{
  "num_hidden_layers": 14,
  "intermediate_size": 448,
  "vocab_size": 2048,
  "norm": "rmsnorm",
  "rope_theta": 17700.0,
  "init_std_up": 0.0353,
  "optimizer": "adam_variant",
  "learning_rate": 0.00125,
  "lr_head": 0.00384,
  "schedule": "wsd",
  "max_seq_len": 512
}
MLP neurons of a small language model. Each row is named by its layer, matrix (gate and up: input weights) and neuron, and shows model dimensions 0-63. Each number is 50 + 12 x the weight over its row's rms, rounded and kept within 0 to 99. A neuron's up and down rows have the sign that makes its largest values positive.
After each neuron's rows, "fires on" lists the tokens most often at its 100 highest values on Wikipedia text that the model never trained on.

L3.gate22:62 58 39 48 52 27 36 47 41 60 68 56 51 49 30 48 66 64 52 39 32 64 58 69 44 61 59 44 54 67 76 55 47 54 33 56 59 47 58 49 37 40 51 49 66 40 56 55 64 43 26 46 56 54 77 65 31 36 55 45 64 36 43 57
L3.up22:57 60 54 51 49 59 50 39 61 43 52 28 59 42 48 69 38 39 50 50 56 61 34 42 57 52 37 41 54 39 51 47 59 47 45 81 41 44 71 32 53 38 42 45 40 30 58 28 83 61 57 51 52 69 59 64 42 38 73 61 37 32 40 48
fires on: " ", " team", " ca"

L4.gate154:68 49 51 40 44 53 44 32 30 42 41 33 38 79 54 65 34 44 39 54 45 44 48 29 32 36 48 70 65 61 54 38 67 57 47 74 54 39 60 36 55 14 49 66 54 26 51 31 48 44 53 35 59 54 66 43 45 50 36 35 45 52 59 65
L4.up154:59 45 28 39 46 47 51 34 34 60 39 32 23 56 38 58 57 78 58 53 40 48 76 56 55 61 54 52 61 49 63 57 51 58 44 62 54 33 66 48 39 31 42 51 71 51 45 47 47 36 58 38 46 46 71 49 50 50 43 66 60 48 69 31
fires on: "==", " ==", "==="

L6.gate354:44 59 71 52 43 71 43 39 28 40 68 49 56 65 57 50 61 56 42 49 39 64 41 13 57 64 43 29 44 49 38 67 53 50 24 38 44 43 51 57 32 64 27 76 43 47 53 63 53 45 56 36 58 60 69 51 37 43 65 52 48 33 57 66
L6.up354:69 58 63 60 49 46 54 52 32 49 61 38 53 46 76 57 45 65 53 67 49 65 39 39 57 42 40 65 36 62 69 61 53 53 31 29 47 60 51 53 24 52 71 60 52 33 64 75 72 45 45 47 56 67 42 71 40 55 37 72 59 57 36 52
fires on: "us", "la", "li", ".", "ir"

L6.gate421:43 51 44 28 29 48 65 50 60 38 57 38 51 62 50 38 56 35 36 47 60 57 53 37 57 50 52 25 34 34 51 55 27 39 44 46 41 43 45 53 40 57 43 75 31 50 56 47 55 60 62 48 41 50 44 33 49 41 54 73 39 42 52 63
L6.up421:58 62 36 45 52 36 50 38 43 55 50 69 40 23 53 39 50 70 47 57 37 56 46 54 55 46 44 84 49 44 44 42 48 30 43 46 31 51 10 48 38 69 45 34 50 53 39 40 63 56 24 50 59 65 38 72 43 47 28 43 47 46 23 62
fires on: "la", "li", "ly", "ja"

L4.gate150:69 50 44 42 45 47 47 46 34 58 76 54 61 52 35 62 52 67 50 43 38 32 66 31 41 42 37 40 61 71 41 69 38 51 36 60 66 38 53 39 24 41 33 77 77 63 63 66 51 49 43 39 49 58 60 44 38 38 57 67 51 49 55 47
L4.up150:40 54 45 37 53 45 38 33 36 57 45 39 62 68 24 62 27 37 36 45 55 40 41 42 81 23 59 45 77 56 57 50 37 31 42 65 58 44 70 29 54 23 57 52 53 36 47 66 45 43 45 54 48 52 48 56 33 51 44 63 45 37 44 49
fires on: " a", ",", " and", " |", " –", " "

L8.gate435:32 41 37 57 56 42 47 28 53 37 53 50 67 60 40 77 66 49 24 33 41 80 55 53 80 86 55 52 55 38 47 54 32 33 55 39 50 39 70 72 44 52 59 56 48 52 55 61 41 59 44 54 44 86 73 45 47 45 47 57 54 55 35 38
L8.up435:54 41 46 47 49 60 60 67 59 38 18 32 38 40 48 36 28 23 44 66 53 55 24 47 41 61 55 42 71 41 56 52 43 60 40 49 45 47 50 64 38 43 61 59 62 51 44 34 49 42 63 22 69 32 20 26 55 46 54 51 44 46 33 47
fires on: "ver", "c", "gg", "n"

L5.gate47:37 37 48 53 57 41 43 55 47 60 43 58 58 41 28 56 48 46 51 60 47 62 62 40 55 49 66 62 51 44 46 58 54 38 36 57 56 41 80 46 26 48 42 34 42 71 58 58 51 49 46 60 32 52 70 62 47 54 33 56 48 53 39 20
L5.up47:49 44 66 49 69 52 65 52 51 40 49 43 51 53 50 76 60 38 42 47 84 69 41 49 59 44 67 59 39 45 74 43 50 66 31 30 44 53 41 46 74 49 49 53 50 30 43 45 34 65 50 53 62 58 60 51 58 77 55 46 39 44 63 41
fires on: "00", " 19", " c", " 0", " National"

L4.gate403:49 46 55 45 51 58 65 51 48 48 41 32 42 52 38 29 48 74 70 54 52 56 54 73 89 45 47 22 32 53 49 55 50 72 28 45 49 57 64 43 51 44 40 50 59 68 44 62 49 22 40 61 37 35 44 40 59 64 42 55 45 38 52 45
L4.up403:54 53 52 63 15 45 44 44 60 48 51 31 40 43 42 53 64 42 57 53 20 46 39 49 57 59 60 55 60 46 82 52 67 40 35 49 64 59 78 57 69 53 50 58 49 44 37 44 47 47 46 39 52 53 63 18 29 67 49 39 61 63 54 26
fires on: "s", "al", "z"

L3.gate336:54 60 39 52 34 54 45 26 42 47 42 46 64 71 43 46 44 50 38 49 20 38 50 38 52 33 56 45 62 52 61 64 26 44 50 65 62 33 43 44 51 27 57 60 58 55 48 46 44 63 48 34 45 38 67 58 46 46 55 55 30 44 42 52
L3.up336:53 56 41 44 40 54 32 20 36 55 36 44 68 70 43 33 56 45 34 67 42 49 54 35 50 47 62 41 55 50 71 62 30 52 52 59 72 50 47 50 48 21 43 57 47 48 37 48 58 55 43 22 49 52 60 55 44 44 48 60 45 49 53 55
fires on: " (", " ", " |", " –", "\n", " and"

L4.gate132:61 32 41 45 64 58 64 53 54 57 50 38 32 44 55 25 47 71 69 46 48 53 62 49 52 49 51 43 43 47 54 69 33 32 19 49 53 56 45 22 30 66 63 57 63 75 67 48 62 40 48 64 50 76 35 58 49 36 50 54 54 24 49 64
L4.up132:35 64 24 58 45 63 51 46 29 36 63 58 50 51 39 54 48 62 51 37 33 24 49 64 60 46 56 73 80 62 48 43 45 41 45 51 60 58 61 54 71 49 44 63 53 52 55 37 64 20 55 41 36 64 34 47 52 58 40 45 64 48 38 38
fires on: "ol", "al", "k", "ur", "um", "ro"

L3.gate376:47 41 57 58 58 61 47 63 21 64 48 51 40 69 59 45 53 49 48 45 35 41 59 23 23 55 47 61 56 44 38 42 49 44 36 46 65 52 51 51 53 43 41 30 50 35 49 45 33 52 67 47 53 54 45 42 51 52 45 56 65 48 73 54
L3.up376:51 34 43 58 39 48 55 51 18 50 27 66 51 59 56 32 65 61 62 42 39 28 52 17 42 52 53 56 46 47 57 47 50 56 58 59 53 53 54 49 39 38 53 60 53 39 53 49 52 57 37 49 53 62 62 53 45 46 47 42 48 51 43 56
fires on: "===", "==", " China", "т", " German", "03"

L4.gate284:59 46 57 40 44 45 32 41 29 53 51 47 52 53 46 59 51 40 39 45 49 57 71 45 57 49 68 56 65 60 70 62 48 50 33 68 60 48 72 54 34 24 42 62 73 37 44 69 77 42 35 53 49 35 79 65 41 45 37 52 52 42 55 54
L4.up284:67 56 59 49 55 44 42 30 33 38 59 46 74 68 35 76 51 45 51 52 44 54 53 43 57 22 52 42 59 69 65 50 48 38 39 59 64 50 79 62 40 30 44 61 68 42 34 53 66 47 28 51 36 35 74 57 45 58 34 45 37 41 62 50
fires on: "\n", " (", " 18", " ", " (18"

L3.gate262:44 43 40 28 46 57 41 27 59 41 32 55 32 30 47 63 66 71 46 69 96 41 52 62 47 54 43 56 51 42 55 63 45 44 47 70 62 42 34 48 51 52 49 48 36 23 53 55 50 45 46 62 53 52 40 50 46 58 51 44 41 49 60 64
L3.up262:58 49 60 44 44 59 53 37 46 30 45 69 44 54 64 50 64 59 33 57 57 36 48 33 26 47 57 49 62 41 45 38 68 52 60 60 62 52 35 77 66 64 50 49 31 44 50 37 52 75 56 49 40 48 63 46 59 59 53 32 45 65 50 78
fires on: " football", " work", " di", " Film", " cl"

L4.gate328:47 45 47 34 63 62 45 67 53 49 29 54 46 35 37 30 60 57 48 59 52 42 56 45 61 47 51 34 59 51 51 64 31 56 28 43 67 64 65 35 68 45 42 60 54 52 52 51 50 39 45 49 43 57 30 39 52 50 50 44 68 27 51 33
L4.up328:62 25 36 58 27 61 44 72 72 46 31 50 51 33 42 42 59 62 48 47 38 46 37 34 50 48 70 40 47 44 64 60 36 53 34 53 59 64 61 33 57 38 45 52 43 62 55 51 65 52 31 50 56 61 33 67 62 55 35 41 48 41 48 41
fires on: "s", "k", "il", "d", "ad"

L3.gate290:70 50 46 38 35 43 39 46 48 43 64 42 66 47 31 68 34 44 72 58 45 55 42 37 68 43 52 42 70 62 63 62 37 57 42 69 50 38 51 55 40 34 45 49 60 49 58 55 57 63 54 50 58 41 60 60 31 34 53 58 40 56 43 53
L3.up290:42 50 31 64 39 52 41 38 25 66 41 45 53 62 42 43 70 39 41 48 46 42 52 26 39 47 52 47 60 50 71 45 45 50 59 71 67 61 23 51 61 42 44 44 42 40 44 66 41 42 40 41 47 42 47 38 55 60 54 50 46 60 85 37
fires on: ",", " |", " and", "),", "\n", ";"

L5.gate443:59 50 69 59 56 62 36 50 53 67 58 74 27 60 34 45 49 54 42 45 43 63 66 52 28 49 60 50 34 60 61 75 39 51 36 38 62 55 57 59 49 34 26 61 52 65 58 61 33 45 39 46 41 46 75 56 48 59 59 45 36 65 49 53
L5.up443:39 36 38 61 18 64 67 54 50 64 44 55 50 72 50 52 50 77 64 48 45 49 57 41 59 35 72 65 44 36 69 35 72 49 57 51 75 55 47 55 50 53 43 31 43 71 56 36 28 54 51 39 45 37 57 39 54 50 26 51 43 58 45 41
fires on: "c", "ni", "st", "s", "ton", "ing"

L6.gate36:52 52 50 57 65 50 35 13 41 54 64 58 40 48 45 42 62 55 48 81 54 38 56 62 45 52 39 55 28 40 85 43 53 47 55 34 55 40 64 45 69 60 45 34 61 54 52 38 34 34 69 44 70 52 60 51 56 38 56 47 48 56 60 33
L6.up36:62 35 32 24 54 49 31 66 69 49 44 48 47 73 41 55 46 36 31 45 38 30 42 47 64 70 50 40 39 55 42 63 58 44 67 36 59 78 43 34 33 47 72 49 53 51 64 34 48 41 55 54 53 39 29 30 58 67 66 37 43 63 55 54
fires on: "wa", "te", "or", "ur", "ure", "e"

L9.gate390:49 33 46 42 22 58 48 41 33 59 48 34 43 50 49 46 54 55 62 51 66 52 34 39 50 57 52 36 47 35 43 50 43 61 38 59 34 29 58 59 21 55 41 48 38 49 64 71 53 49 35 73 70 44 52 46 38 38 33 42 60 30 46 43
L9.up390:60 32 46 81 31 47 21 52 34 45 56 45 67 48 39 70 48 36 61 53 44 56 61 51 57 36 44 48 76 46 55 50 77 52 65 54 47 42 48 55 58 57 59 76 55 48 30 47 47 47 59 38 57 47 45 46 53 46 38 47 63 65 49 38
fires on: "com", " comp", "al", "lan", "z"

L6.gate293:49 62 50 30 46 46 50 58 59 43 45 50 36 28 41 42 45 56 69 54 41 74 44 45 46 64 42 62 47 71 60 72 31 49 66 57 60 47 39 46 41 51 19 45 36 62 69 68 47 40 36 32 35 67 30 55 48 51 55 65 58 55 54 58
L6.up293:39 62 40 73 33 40 53 43 53 50 33 51 63 55 48 64 53 41 74 43 40 58 65 54 41 37 71 65 70 33 71 35 50 55 65 34 45 69 52 69 45 55 58 34 54 39 40 62 40 31 58 50 51 43 57 44 64 31 46 50 36 58 51 48
fires on: "st", "w", "s", "al", "ment"

L11.gate50:56 59 43 78 56 50 61 50 46 48 36 69 46 63 50 47 40 29 62 50 25 72 52 36 56 66 51 30 35 40 77 60 61 46 36 33 56 44 52 70 53 48 21 45 49 52 42 64 46 57 26 38 30 23 70 27 62 43 39 41 57 56 48 45
L11.up50:59 73 47 27 40 42 54 56 68 76 44 58 55 48 51 57 44 30 56 40 42 25 39 27 45 49 46 46 32 43 39 58 43 50 42 47 52 45 27 50 45 20 37 46 35 62 75 51 81 63 31 32 67 63 53 32 56 45 61 41 50 63 39 61
fires on: ".", " D", " H"

L4.gate425:59 61 36 59 70 69 56 30 50 41 62 63 41 52 65 46 80 56 46 59 30 64 64 63 49 54 31 45 34 45 72 53 60 40 44 38 47 59 53 54 68 56 61 34 48 46 51 50 51 47 61 60 28 60 52 37 59 49 62 53 46 31 59 49
L4.up425:63 55 47 44 50 28 67 65 38 35 69 43 66 35 38 53 74 58 55 56 35 50 61 56 63 57 50 55 57 47 43 39 44 47 44 38 43 57 51 28 61 49 43 36 43 24 47 31 58 34 69 39 53 38 41 31 65 61 59 43 40 45 41 30
fires on: "ur", "or", "ative"